Part of a small language model's weights: vocabulary 4096.
MLP neurons of a small language model. Each row is named by its layer, matrix (gate and up: input weights) and neuron, and shows model dimensions 32-159. Each number is 128 + 32 x the weight over its row's rms, rounded and kept within 0 to 255. Numbers have three digits each. A neuron's up and down rows have the sign that makes its largest values positive.
After each neuron's rows, "fires after" lists the tokens most often just before its 100 highest values on Wikipedia text that the model never trained on. A number after a token or word is its count.

L15.gate152:118126119149121058126142166104134121167153102193140120150106161151144153105142155165136161100140138109161179136201114113145135111130125194084103104164198098141108121130093121079129124171120098101059091125164153107164119068107158126118155097175120136125090129154179121199124107151130129191166128164134154078121126168137166104072111123102177102166144126121115251094076161118119183107176
L15.up152:124086094148172099188141091143127062152072176084081112184154112171103155123086109074062176135078154147126137171115135121108134165150065136117193111129137120105095121164150137134128154121071165114115136175120047124101096139156156161061160133093090091162134191151158112103096150106142107116081116187129115164121128137085193122073147078139145147082126121139121148159171114085160142164083
fires after: " " 40, "2" 12, " |" 9, "," 4, ")" 4

L5.gate544:106079139122060074161173145066114102104123159160116119204184090186118129114151160124090103135153111127106133125167138133141116181098115154092162154150113163162141133100182134162127090144104134138128090154156147156144168208092134115123095115125108185101160113129126154110140081116150164108164077093138133125063126111196116144131106137138092173175060108109098157144187100125103118150115
L5.up544:144105158075106192043171232105138101137160118089174084171160064134129158105126099128142096122110120148159155120132153149103153152133127118107105144110073141176077149119185076110103116122107185151150096192138126119114105146153153120168117112108120136161128125120127075149159116134128168157199090124127112127126169128150104148165146134112189166153098107119109128089105087110115142092106
fires after: "B" 13, " b" 12, "M" 12, " B" 9, "K" 6, " r" 6

L15.gate4:138106103158147119143160126110126121104092164171102104123093143140108170159129147071155084090133130117138159118143118072147137163179101100066145124188126185132104120129101125088103129151116138149115048120119107135075066108138179143177127203150161101107077116179083183124108135174168124122181126095148158113158126170112122039159118139131128152076119142099141161201139090100109099116151
L15.up4:080054157182137160146059105147073098211114107100060097087104207117130079114093124115133106150149087090126180093080104111163123156119168157097100137132102118111114116131073105096184158146098134126113147157138106118151138142078129067149103159145204100150097178138167118126187083138121120115115093131154088074102117086111154143164109134093127146136143127107126081105133160155093156143107
fires after: " |" 32, "\n" 7, "-" 7, " Play" 4, " " 4

L8.gate155:131213116162108183135135127124096108057007083152130149101145136134111093107091103105165142161092161184125129144153080125160129148132105161180179088138109123137096128093128123101158132086085112188078110161118078117125171163074132122148150124125174167125136190120123119153068157204127175087126176143146132120146093125108096116177131127132134143135101120117162126178107191128153170095159
L8.up155:126117103189134150107133114123171120102077196130131039076117161093089098097109135086126144145163121167146080132160071154119130185130163126185121174119135148138106138153119140147108106076112100112072126197181099107151131154152211098166139149169147104145100168161107071086101116096067157170164141119190113105105110139135127116155159112113138126089123190103125092149138141067153077115164
fires after: " c" 18, " G" 16, " K" 13, " H" 7, " C" 7

L10.gate494:082205139138118100084091181093087145091062122091156126187091102089134118166177134153112101106138114153120141089162127138132186155108123170128148099135047217220189137049116160062166158129124085170116166160100140140139175108118099134128145142123069125152127132105179096143129143151156140131136139120104167134120121075126131130110107157117056163101124142165106089117151154110168157132088
L10.up494:050168098192111054100131157083135188118152105107130154127126103140098113137106117167155167116183122102127151155115093116130151033140108081113166165098144122099147165159118157136143145120132128171156172113132123125153100114134063112131102128142097132061166124096128136088145133131101179091138162163077089171068140154132108150143127143179163161153101123215132127114120088128133178083118
fires after: " " 50, " G" 7, "-" 6, " in" 4

L8.gate561:190084096129113099128170060137206119141142103125115078155135145101115139176094111071153090103039159155074155156115143112143149104134118162133114129107153108157113146146148140144106134121161130118126044142105098137091092146112112164051107138114065100156188167125134129137199079153071194169092166132163114071115147092167127127084133136078128083179182097157110152095137169063123143105061
L8.up561:189058166137125083166119132132147107131141127113152157108092057073098139102158095120128133079142151140133118137128120136158161108160075109152115157105124139105126128133085179165130138159138133118143078169164149105173130118078174227066079111090173078169154083108133094138154132090092119100148187114144084122137098152150107151130142105099102122094175069143080133069125169059143155107100
fires after: " M" 13, " D" 12, " H" 10, "m" 10, " m" 8, " V" 5

L16.gate232:106107117122125095145158154112128121139154075179126184132136036154076163084103163128199187151083106159087155095116136033119146112127079126084094124173125126126157131162045125080129136114104124137125135129101185211064111150105121117080195171118075140180119113123101154150165101106168090166132124145141111124122128160118144102109149142111092145148137123165128190146090133140119107086140
L16.up232:073120137130171138111143167112123108135078114160143115140091130145118082197128135130122087106096158184118133126115075116094091143096083069185136167148115154079136154138163080114167150200175152131091110083071092123110131150146157141116105120158096137150139117106069075111125113076094190092123152092121140126158116131180151081128153172085150187082116141168166134124109151136184126117131
fires after: " " 35, ".\n\n" 14, "." 9, "2" 6, " Released" 5

L2.gate366:138110121131100196149154147155113056132094137094159124150165099113197137151176141088147171158121119112172107139123108109116124145133142112082158142147120105136135111126092116175078126172123136127108119116141187166137132131115135130186131123132155080090143156109095115080188115146168154146080049136126140114123130080101142122114110131201164162113094123052119151067146171115088110164127
L2.up366:135033112059040130118063071136119101104145050144114183124072131098151124104165154097142092137127141166180150139118093127087100156111121142073198136100098099147113098137193126161143122135095113127092168117153132102139079092203118165169180111101106148161113128085135125124163108153101098079136135109106117142131110102112142114141075129151137117108094056119116175177145113107130100121105
fires after: "1" 100

L16.gate531:117108028147131147130066162116102107100052163126140075162147141093121108176092102147122136167125091108120134038117117143185201118094141152187191128101133101158202147108154091097160131091181163063147141114126144133111116069151117161143132154122104168130180160116157057125181178155169176095091121162124163182100063166111168104143128150075109115072115108133092136101141103105104109140093
L16.up531:089083126127099132113172080119195165142076099132169113106124084113116153134133046102159110150115137091084132135141135160135130122091048060103105177125091122087112131076110127143095155150133099172096157091129201168109112124165146147165172177083096117159096126114051166111150157122133106098150097092140130125163141174144102135147111095108134084149140148104087139107143121118082141153137
fires after: "–" 31, "0" 12, "2" 10, " " 8, "-" 7, " B" 4

L7.gate136:152112161108127122135116141177179080144088099159137127100129140156157073092131107145090111135168106135069212193098148053179148104149127099234127127140112082128062189084129122084118095175097109103101117050118055125089158094100193103124116125106113156137111106148133148075126112110134181153173081135092099092099082153110181113175121165154139140101080143083141173097154121117086145095123
L7.up136:151106151145097124188133128081145127080060107118093106169136169135103180125150093101131131123142114136152132108119150177119094142118074061114180149167140149097156129120119147062082155181081102132120114127114116136136097113064163204164091092105098128103066138113160116043176103107071093128109151177110096125122149099095120128107188155151110157206055074115147136165127089110079113111162
fires after: " L" 16, " C" 10, " S" 10, " H" 9, "S" 7

L5.gate68:119097096123146088118103120125158175152134156140104155086147129172133113089123103159104160146144137121105104199116138177129093084102120160152109127170074093134126106147090138177143072099143134160075166156108106113098132163109096114178144171081102107122142083134111067131123095089108131121145121090164117097126131209026120126146140157101153164158173167141161121164092135167105087147127
L5.up68:090092139137122110133125102124138161102158107130130164118158124134128155131076172075109138109139067059071112128201133140111130160093229140148142118153118115043119151114208168127161101147144086143144148146166053120125142137106122114189108155103139124125095182108110131128153136136120108095143113137145106144078113109138195122137167131099122103135152096148188108096108085068101153171137
fires after: " L" 28, " l" 11, " P" 8, " sp" 7, " mov" 7, " R" 7

L5.gate175:071134096169148065107136134080132105113131147114114133136129149144073081136137176101142159117150164145155137129222115086135152140150100095066163056120194149119061109149131080083125173113082143044149084131123116077109165078100059122136139070133108129116140124139173095092099142063084179178087143086064110154179154135093091144172173127132146124181122182109073055112143097103100167143114
L5.up175:115115116121152121152136148119160143120142142172064137160124101122110140130155151062158190137240172155142144117120117067140074162102106082128148113094112144130128133166050073128163159152115112068140113079119129112106155145100146212090156063132118093089115108088166122129073144115139162183163192093144101181136121086136097117138169121124153094142136155087092091107110095161067138082140
fires after: " G" 21, " g" 16, " V" 7, " se" 5, " leg" 5

L5.gate128:097079119151126142100132138081116072168071088139129126138137155070182102140107127110156102130139169152110128150105187149118107183103168129100178095160118111108167144123171142130115109145105140140164089157169095176192079124109127088097147149147143072096145161133139136139084068077064114132147128102127198126115123138149132141176119124140110151116119190130093138128123108138114095089108
L5.up128:108109127115149120105124144088120136095066177148103062106177128174162154144145169079166152123138205108150122097074132161125088207125077113136128082117145079107090166085119137117059131141099095155157082154068171142126154108094156121135121157167141079190095140155097035136137127108106095128111159163091112150110205139117154117134138106128112139159118168071134140113149104134092077129128
fires after: " M" 14, " m" 11, " S" 10, " b" 6, "M" 6, "om" 5

L2.gate182:053135058125129126101088073084183124131126133164131184132060098162138059130103146108139092119181158078104119082039107110157208127152077118136120116113104115164123110143109099111159163140131153146106127168106084095143165087139147116121095051118151110189143114147094098072142125120150145144131120134099105120146060105086058068120172124168150192124123120133149120128143110145187170158132
L2.up182:069132103093117150126115096048129107158070138161156101124094101126111061154117117134091188057117149126164154140157152124091128147135110079125109128136157072127145121133127155134134130121178129168105138166123096118125104117102105098149151113116120143085130079186174093164075114071126130146149144133145149092169195180127131046096182087100061196104154165129209126102122143153137131131127
fires after: " " 40, "9" 12, "°" 9, "6" 4

L5.gate211:145165094140116111078094148116114166126122175149107117106156136090095148120140154145093147144132155092169137104156166163112149133129144157175170123148150128137132136139128183119105131126127178126100132144122147080175151107100145232176145194141129093065093125173080121126137163129073174074123089099102124176115114126117144112199152139179128097094156050110113112123162162160094130135148
L5.up211:139123092127196106189161168098140090136110096139111102165157153139132149125161101111115146111118146104097177109139122175134106179145191126092118142119138098144142181115147171057071150125108131079145138147088173165135143085133045156135160105090138079126137148142132156152129128105120060161148096108182098135099168111152118134181193134100151094126088058076147124111153134102124120118135
fires after: " K" 17, " G" 12, " V" 9, " M" 5, " v" 5, " S" 5

L5.gate562:119149155106102118105123155162181061139164121124170128192135116122150190124158113154115139082153165177144141149133126081115133077153105098091117153142183098109116068191100144095134097135067065100131174112166100199089090125128110112164153143092145180123163124131072087117118189122107161142099110082135140114118159157154130152097113137121149060094131125120142135097083090166141128088090
L5.up562:168081170140084055156147125109108096134110130133115123147098102118172163076138161158103151095196135132087158134196153127082126131141201140147136164119145144110115122154155185039115148128123105083073137083128110109187153100126094116161159108137155143121131119144072099161183138121104086111122136150155109118131119138091085108158133155114104083155108139125127139177186108156123151148148
fires after: " S" 13, " W" 12, " w" 9, " G" 7, " H" 7, " to" 6

L5.gate432:092071095098148124163161149125140114146045118132133177158173152131111140113127114130196090201095125128172147152123062113089132175160119148138128148135090206148141136110103175079141122060151130165108114157113088149128075105131117145126158145150072079139129091125136075121185116153126182071173056124131103173129145069061113144141109194098097143177136148173185128085170188127142130128191
L5.up432:096142125222118120087154100137178104102102124121158132156140119119083092130158185138144083132101149155126108142077073094118141083154119112074105146141116132099104086109137177125088152082163165095119137113174117127134208128126150125102092094152151118104159129070115114138106065191129090132126139130191121056133123101149128128117188193141089134111151046084123117117101155097120079167165
fires after: " M" 19, " m" 12, "c" 11, " C" 9, "M" 7, " H" 7

L9.gate254:115135065116154147146190161102146156107159120062135068141114188095086136163167133107111101074117161108110198146136148123140127098069168143130156129153168126132128101097166175107183177063096093117132104113129158124138160140148104101105066138130141109150072115113128180056136134164151128132155165113138096103134112076103114154121181136076098137092124171113147050130103064163174186085177
L9.up254:139160112150142131138088149092168076170120103093133163140146086129105160134110126084083145123068128063142147092099121120134118128194134114157122124167154091021156105080145142107169162133149106102104156081159119161103158120081115164095054122081081147150143169137161196130169144146131077105133152115146140134103127159148128202167099112158177117100129149098130136164097157133139145151110
fires after: "L" 16, " l" 9, " play" 8, " Turn" 6, "y" 6, " /" 6

L15.gate386:074120182091093112147101124106122136069139119153135169072160115118050104105140117143160103149135151134141167147119121070140119186149123125140145073106155104155138150123197133110114138100092159193138132146103109097062139106119108172137118061099155132127143140123104134148116126183131107121095134096140128174168109097213092111130106133100137149127143139122046074113117169116114119239213
L15.up386:095132124107105143183118098162145130157211148128092130084167107131154133116161121122151075097163134089157121151126137151162056153110113134116173067096192042137140153155181188117152179144149158126155073132167121096085159132161125191105007084109124069162085126139100116157122125119153148128130123120111111104065189127160124116140130119182082113158149159120126136129152144117136097168199
fires after: " " 29, " (" 23, " re" 7, " d" 6, " R" 5, " C" 4

L5.gate162:095104138109086136166124094079158068145111089101121119128097188105141095150128118167124094137169127112135145162134103110116144177123121122045137152127085132109178121093179158096114202107173123073172115129171128142136168149059143188121127155154121122100143130162120126105165055169146179117178120136098134136106151149069142114092145153109153130124073112116079113087101129148056091107105
L5.up162:160126127103150164129108124109126095154126121100144135166104139116164127108117122123173149154135150061141168199075092166133141131075110132052110126110130139090157088108154086099179172152157152141104133072224093125155181149089106178094188121141159176118106157172060108135142081106148110120107151099131144124142105124075169124141115232092107127103140058099101151111141134172117148133159
fires after: " M" 32, "M" 11, " m" 9, "m" 5, "c" 4

L12.gate28:163157104164078145079110132147109160116083098152192123125171154145144126134158171166152147147141148133193116161157117160094103146133140099050081108110130092146132141129167123124133151134079134058128172120161094141146113132159158197081126147131114095165165069138138105130100168092078116186121101108125142122121070127219150161126131199118136144169167111174163145136124145070113134128122
L12.up28:105146164098123096152160163159084128155119130098097126133094128129113182160114068096129161108082101143091124154125138097144088143122113111083131169213160174136088102118127147156148093125112145130059121120062125129079136123073107125125169129149200162172113210136112166068138158192212133145209125082155105156119138062067141119125096066125069148154127133123138143073164146132108078094162
fires after: " " 29, " |" 14, "-" 5, "0" 4, "ç" 4, "}" 4

L16.gate117:115096100185076120106158133137152168149129127114112165174059071145104087112129117123104124096136097117129089160136140061112059105083109118136201121131143141122143078208158134094107101209110121104110140124125186192123141093127123204134141161147140126176141133068110099123231165125106175119193141134142121200157136089138069142106078147158122152087138084095139096095112139116067144143121
L16.up117:105168187132144059180104111179070111101145146164090169146147137153135135139140124127136183068107109130137163115181140066144096141072131148158202119168091112152106123151146116151138138107168147129110095131082095073057128063166168130185087164186144128105130101122127127108121177148139136123180173165151134112193168097085063127122182092123065103144111088123107082126150083123139121185114
fires after: " |" 22, "," 19, "-" 13, "|" 5, "." 4

L16.gate80:127118116115155133076148101099086161198139129184128100109105130168162111110190127085113101149084163100168114140108100125160169127148147064133142145139179157166145157186117109091157149118077107112113135153124116070073111111171146097129113108131085127120156146064116147139133135124196105152093227174074153079090089110172153150150084129151057121161121120164147121119143126142116123172154
L16.up80:126119092100100138175111138098137151122115136091113083142177110150167083122165181082149135087127111141220125150095152046160142146126179069124121074176146099139154098099119153100168154113159113196129157173152153131122095142139160133116023106086101178101129153095068067173155065113115124140150113124128138117108107117146128146123069144119156089154148095153090169118167151176136139134161
fires after: " " 57, " J" 5

L2.gate77:118135146163083130138126068175087135094085121072148086182113120174114182085137107138169108169131123153132142072136094110182186140083103108111111100177122105151118117063106163077060121140162097125131119188125153194124136134113070115134120086145112156107136117160155091103135108137140148126062130154114113055150129151164138088084110089161166178167084146095082152073139156141133113187128
L2.up77:095138135146048132130127084142173108078119115118172093164088121132122112068141144102130130105125155137119196149159171107154207123152107123165122059093132157118052102121147146134131126129125057119178171123116137146083089178118145147125093137139155142156133152125098104128121170131100147171118144088115157139178194107152144139176138173104083104145057131105116134105128056090059112127148
fires after: "1" 75, " |\n\n" 5, ".\n\n" 5

L5.gate236:126085152139137135149189109120147110130087143182035141142110128091116114157189048162125109102138117116074128090147162155081131095112087131102189095131190148146211091145110167171139186105109161147119085173153124119147129149128136124076146116103139086131156168114170168162143163126065123124146145131123114119125133107145132181178139125094142091178160088118150162145074128126127104082147
L5.up236:135054130152126085112176191131138096137122157142162123135115153145154130149103138076145102182133142101144065121158109116108202135163074158100122179152080133103111164178159079179150100098113148055117094175098077059113177151131115165172137134127102131167063121137163094157164089113167073183105115130083111137136146073134114131093166111081121109163122163208121138122141164143186127117095
fires after: " V" 24, " Bl" 15, " B" 13, " W" 13, " H" 8

L13.gate463:080120131100137127165165104063144222041147122106113077162126095118138097152151102087136091147111142087152155102085095154091119153105135112094091147131179117126130131185153152079114110142100116114102118127125131141154167058144147136093103091112162061164112166154137120164158156155109185105170065110074105172117111194150118170092164175127109070118087197108155100126130076168088073133168
L13.up463:128099093097115114161138113123097114156089176123178104121112145097114096187215136100112163149123137135112125061166175152182124214142088175109048104152144053136138151096108112146098154152122126105068123123122074145090165155165107183137189153108093079114126035148156130143138133163148113119162145174127155105101162105158108131118150078109071135071116162134115145102174141150154144107188
fires after: " " 60, " |" 5

L12.gate155:114143070179146136155177123152159163120107103150125146176103163133112101098143105083048096140133060073124119110130105117156164053130136117120172161146164147177201089150171141147156114153145165146129112110154099127082148127124068138103154103162126198028142141095118088072167079088117118154153083145149135180119101102182166107138054082115119146155142140119126119080105133064107104081096
L12.up155:133112139143178175175129117135098175105151133151107122142134124140150167151127108104103047101134107108088097105111096123133142092112130119133155035131195105118177099136169115159117177100159174136162078099110109172118176144041106107185118120141228144097195171106142157109120179142120120134092142125083192113109141157156134128120113110077121186166114124131109130076159169126100098142147
fires after: "," 21, "0" 16, " G" 9, " g" 6, "." 5

L10.gate182:130073132117186078157121099093109142092108179157109128134110160120182073147101162119128105119151118168105138102136117217104116142090178137123118157160076150115092093102172147122158118120108111170158145168149115079195120185119122103139095183147125136119100135108117079143151095065094121140118152132170142177119177144141091099106171153115109133154178124088123074086090126140134088077157
L10.up182:123142179132113122154128083112127087128187140170149099084080158163135164140144142118123181134126174150092129105131100182176145154127079115088081135136155121142170154146132104133072167180102167190097122137104147140122129126119158108134167093079127125104137142121176113129155090110097150120104186177159083157089162140119099109143128174092185151082148163182089135184186098114103096100120
fires after: "0" 21, " " 21, " Goals" 9, " \"" 6, "5" 4

L2.gate137:154113135097122154142087131144089098105140090107098122089124123118100137132117160201086107193149126074150133098205083169113102151157159161161150177102096126064080136104158182143129113092080152094124163108178121099168099197152141112117135176133147107095100129126104131174083098170161156061191127118172142124148100144072168144124092110150123125101104164065155057170187085095152176171142
L2.up137:095174214131147099159116151097079135149143122150118135140162083105188167155133104112116119135161110088147145107080165064114131128120095160131162103176104139132108106104145084171174129133132131137095137149132175179160151108090119131132127129196143157152144110150153112104142195119121174123090094105183118101173116123129083166141069098065131138075155107161129164082129127111105119132159
fires after: " |" 14, "6" 13, "9" 10, "0" 10, "3" 10, "5" 10

L15.gate217:120146154123111151077136131071152103117077113204125118137194184079117157164177173130109118161186160170121113085165134146086155117093119151107116127098136132174125111076166064113121144151171068124153145154068071130136158057211108202168148151134153116102090121159174068137109138116122085119175104172153139105145133148144117117127100080125121125048140120109177151105145192179154091031127
L15.up217:106126130107150142130104124196180135143106179133152161109174141156097073117145123148110179119066126110140141086154091096086231105164120134115105155109116148151152147136085185118101072140136079098152151116055141146113124072129133122139143161107155167154126145145164071115164138154112126134145100127100138142051211134139166075175125117116141099171149190124158089155139149077161144094084
fires after: " " 20, " Bl" 11, " v" 9, " G" 7, " C" 6

L5.gate124:112133094127108143168147148121107112170138080155188177098136161098160096160121077168110158141135148132129103112169104092104100130136101129159157146132162154117108129116177122167122053138143160126100134156190143149109100162104125181113173103102147062160171122107200124122158179159138149089161117096125149102128154100065157132120067141118091126093102117117104109085101172139101117143165
L5.up124:120133075074087118161123053150169129095135126189101127094090093120152134144167132142075097135130114120118149193112165132139131105124131146125089151128113130173165180157053129109200154098137119113094152143179169134067127124126103092143051160093196098140209114165153186105127155127207151163148121142167158130105138124134115137142116160145078138147123031078074134122153158125147125096100
fires after: " D" 19, " d" 15, "D" 11, "O" 11, " B" 6

L7.gate485:147109147111099105130101109103053140180139121142105064129074128204107109102082122189175105194138158146187143172126100128194114099142133136130133062187098116089107096140067152198151124144153150079156107119100096111120197096105144203107099192127155132134108124130129110175157146111142095102142115124097086126187111167120136185100084180128131201165123139101169141108190151085090061157131
L7.up485:155124152095092119115140151104115209158146120113150110110151236139105127150116107120190079172095114135145189170166142160104134147188092060098126053091128092131143142101128187131115107111152176143162076151123152150093136142092070076153150161113132152165082076125144096184147116132135113165102165152063069101167076163145162091097109153096156121160135113139127135072130179096098161142169
fires after: " to" 12, " A" 11, " a" 9, " L" 7, " l" 6, " current" 5

L9.gate199:152150073100135142095137123134076175139160111140109133119163088134149127156111107043151182124106135086111132143145159133138105089153111071125120128117145156097161143158097107122106074121143116076086137139186100146098160149135110101121123159101085110157128150123125129137128146068116105128116105100164085095144090165076139081123076148087127061165162114091149161080152148164042154143131
L9.up199:133159158084098151150148113114137195141084072151111102120184108123125080180115126172063164125101136123127143105138092152216096164144107141169050179115124086179121093099123133094107133153187111130147143141104130167176137149136084140149108094119096172113176146134127099147153148163104162159174134055165127112099108196146064051149088123132089116097142107108128159152120158120195142147123
fires after: " C" 30, " D" 24, "C" 5, " d" 5, " c" 5

L5.gate2:119130140112116134152109110162151123133093056122102103133145109105141124077109090125148131111099134175105164183152135106073108078106064107172100161182096143068157099039174170089106078129116126112167053181108126156137136152142161176164217140133139139164115159121119137141194094126110127064148122122191150109118192084118195130143152121110125092116100125121146129114075141106118120122123
L5.up2:113140125152094047164110171098154143179100072132131125059142104097158174124131112144130094131158170096167161103106207090111122130085091086091080136146128151096121154118165195114145118136174092115153060102089117106171152149115108197110106153129158106110120139141154123101168135087078129152085118138135144167104186061095144134172145207114135116098143111143160085076081127128102121139134
fires after: " f" 16, " F" 10, " o" 7, " m" 6, " l" 6, " M" 5

L5.gate25:126124140113094142136144126125182094135072076125119136140159150093107106105128144112207157125111170179120060206130129078112112136112171118119170202148083146141136135155172147131113122189197132115082111171153095195191096112130186158114173165152149139135152095132088164177162128157118180137068116104165152111189125168145134138085209107152128134120120148155168113134131067138134122135151
L5.up25:149122162157140085185150130095171143125149144138101134144112149103145149123149123119218122087146106118136122090146160103143139172167147102166116159174102072159136137139086159079136092153159144159196113171097088096170103077157130164145116166138131183124152112144101204155168190126135109045112145117125125165171134146103143162123145111197078103138185115187160148100133095137091094084135
fires after: " M" 38, " m" 17, "m" 10, "O" 6

L15.gate359:156106065116134100151163125136122108132128109152108134175076058133133069049114142135127096097112154137158099089129146167161134153114102145108170108132180091081166112088204220140105118101131192120195126128132120108175097103174126086143135149158114133155166157139132173141151141103050096154086118128148126178128070154131114065098105158091092138128135151157122123134151124081127068112130
L15.up359:124089156090125190130099105139088136119123101113116162144107125102120095061126108083126109092112103094227161126062161123135147193177097130169160133114170079133116107153204165149112122128120135091132075108111122057130092109155159149152095121126137106091152075151177123109121154083135143077149170094107114120092072130118099072140129076088126130152086108117082158169114134117155101162118
fires after: "9" 44, "0" 22, "1" 13, "8" 11, "7" 5

L3.gate541:114143116093175094168111109160123117145124091121118088114104121112171148141155150126147115166118108188120098112131158038086159149079122200113120131119169190154134154125068088097109124177113100129119185147118132140072133133114115113146166153232111079181129123196113099155127173087168124037155154171104145088188129159152121097113121152126132134036131097142116116143164155147075130111157
L3.up541:138093079156151125168066090126128121145133108151155134068111079129183151151157145123090101133106127156135185137115138092108113164168134124134088145098144108084128123115063096095077143194125135127119088142149134190100185042111122122175115134165162132121136159072104155146129116134153175133128147168170153075111092099148110060121105151115091158073162160087178146147124111196084186152125
fires after: " |" 21, " the" 14, "-" 8, " /" 4, "-f" 4

L5.gate536:105115101117109134096124183083094150135117139105099143103218148145168169171136167142136082166084110156157168134163179183132071105079121083062169134165152136109199105095144120098072172178096110137101114103098166151120155147113182100153090109129135189133170139083149062108125095099122119147099104078105102154072139098087143143111195132148152147159128113072118134132131171133119153098182
L5.up536:098103127159127156173154134128143087137142192119147150170135153153109124081151143158097165125210128073085079067119151113177110137115091155080131165170117092145080125128103175189150127093139133157089171070153132103107117170108119152145148149144053084060122076159136132126127142147151144108126135136134074138110179115107086137145118154071145124167105134159109093145112149097167209117152
fires after: " G" 36, " g" 17, " N" 7, "G" 6, " J" 5, "og" 4

L8.gate422:100151120177169112132116148150136112111075096183151133189151099133126131107144130151074117140141122128102126140107103123139117155107101107150136196033116118123182112142121149154111151133148156120090077117131092166188198145153176098124128090197122084109075073137161121118163132162149153184070193079115095091157086164133136112111111162075114114143114104175154180151116134103095106199101
L8.up422:112166120092090144121195150129157090124116138141113176176149096120076190136150060141146163159120094151116110114103131154132192118121069159134163190126160137151150144158146132085067177115094079166060143139148138115150155140132151121117119123143167202141121101184169130159139124162115124132085145118200148100114083127081152085145062150126145000156095141137103147191136177080182187094083
fires after: "8" 15, "1" 14, "7" 12, "5" 11, "0" 10

L7.gate341:095145065176153167169112151110189129108122078142089144146179114113145067217129165107128107171122099117133087116141149098126099134142114135135174152118095150119075155102158134089136131136204154078169128109132073133116095121129113087123146137118116121099145180053089042140152127182093120132134125159161176116083140138113084152071158095134144154083069137131129137087102163117110101060073
L7.up341:127090147147072100102173123151136144135103107099154142137145113133093139046120152130118109079155116133103123141149093062116150141113152133124168147152077131099169109135128129130090078104168184147143099166085099142194098162121098128126124176104117179116151143084108105140122097130102147139072174094111134141134059112133111120121151102200131095213138116095180126201127082206115127155134
fires after: " m" 28, " M" 21, "M" 14, "m" 8, " comb" 4

L5.gate502:108132104070185141093195132170133098133094137064092089112210114126080177137105098190150098096119120113065174151125106108142116197175117127104184135159098079147103154126159195097091142150143099076153103145111137120155139139100077124152134117118133103116103154118153109202098133132098144174171116099087145115145125125110127089094129117117081139075095098136136153079077082134102138096101
L5.up502:121153091099133170131109213124167127094125188118161129134145153173124104136137147099095097141158132085142128188138149151083047101188149111107120129135122141106138154091165123146108140139046130142137109106105103122182056162034137091094154118111146181093109145155141154151169153128120108139160132097123138112145158214138189134107185155154157093188105102107139089156117175152134107132169
fires after: " K" 28, " S" 13, "-S" 12, "K" 11, "S" 7, " Bl" 4

L16.gate141:168188146169100135130084137120095138084107158132168122133113134095209157170087115084111113067184173132168113094129161154167140124091147136105115164119097163151183091097109154107137120106113136087131114154146140175188138119113133124128144109132133113137099133090127142085170107120142102159123161075171113165138171134053148144172145143088128112137157143118167076085153164175083133151129
L16.up141:172100147101127116146074094089072170134125119124111110153109106132069128098112126113127091095168174103086147207147064160100136178139113104118139075172127114093166061082166092094104153095164147093189135143131099129099131099091116101145136116069114164117131150089143129155149127125192138198124160137123113092103095183060121187119066148165192121134117143092091198140134096134125155102105
fires after: " " 21, "–" 16, "9" 16, "0" 11, "|" 7, "." 5

L5.gate13:149110104118173091076126170098127107102129137177078135112097130158124117116078132066145126130126152126109118111089093182116068127155179138136118155186069134129123108178151122117128102112153102162144145191147168089165115157153115165151085185142116127150154117093144157081126113127128114092109112125100151078094132111175158132140119128134105111171170175160113119128142084141108068109160
L5.up13:105098124121142118163149140155171043138119136188142167113156069124087157124139162108113113095130204130093079131161138094072079152113140104081098145172131132093088116165114147167106153156157140104160114185175061116190133145077141145107125137155141119097145159078096115131122148167109122067119130102168119142120121122191202104140153174177082097167116114189149115079190138129163089131125
fires after: " M" 24, " m" 21, "em" 19, "m" 9, "M" 8

L16.gate88:142137131157164115148070097166090102179115108110119181179087145080164111135103165083108107083157136136148147140136107118143170178129103131137120174076091131141139101080187144083120121091174182111131135095131099149174159111123167071075101167153097164113108116094137094200129127180161185126157107081109190142108121129150142084111081138119119105086152108134160106163172056126088083171121
L16.up88:113139101131040084096096133109111120169108160068200102117107172114094178119168111129122119101151159076151148092131152110108138173052114107101170173179162129172171161130141126148132096131122093103148117137089093144137091109083086149120111132097111112111176141116130144112126111110168132095162137097168142124066126128105105184163046146076077109148140103101144096147101119126081100125079
fires after: "–" 34, " " 15, "9" 15, "0" 10, "1" 7, "|" 7

L16.gate73:154101101100060149091136121093120099171133173116137167152128195117144115120122187104172145128100140085100122147202080125128151113160111068134146054161122162089120123119164173115067172116131142173068137115157141126141110151105146159141098107175139102103190062132140118126131043142165049135132141147052100179124146087150132133150142148181129094093106090132124138143119128167208150145104
L16.up73:143121160117151169152147103163136095153137174103131093168124129155110076117118134114128085122150170060153118139210096178122119137114055119127154071190200153165200098173120166078066141149135148248151165128150168172108119146163161125055136140115108134128129099116103108138096151146173156189164130161104113116103089142152154165161134195135114107127129149157127102172071127151127123158183
fires after: " " 53, "1" 25, " res" 4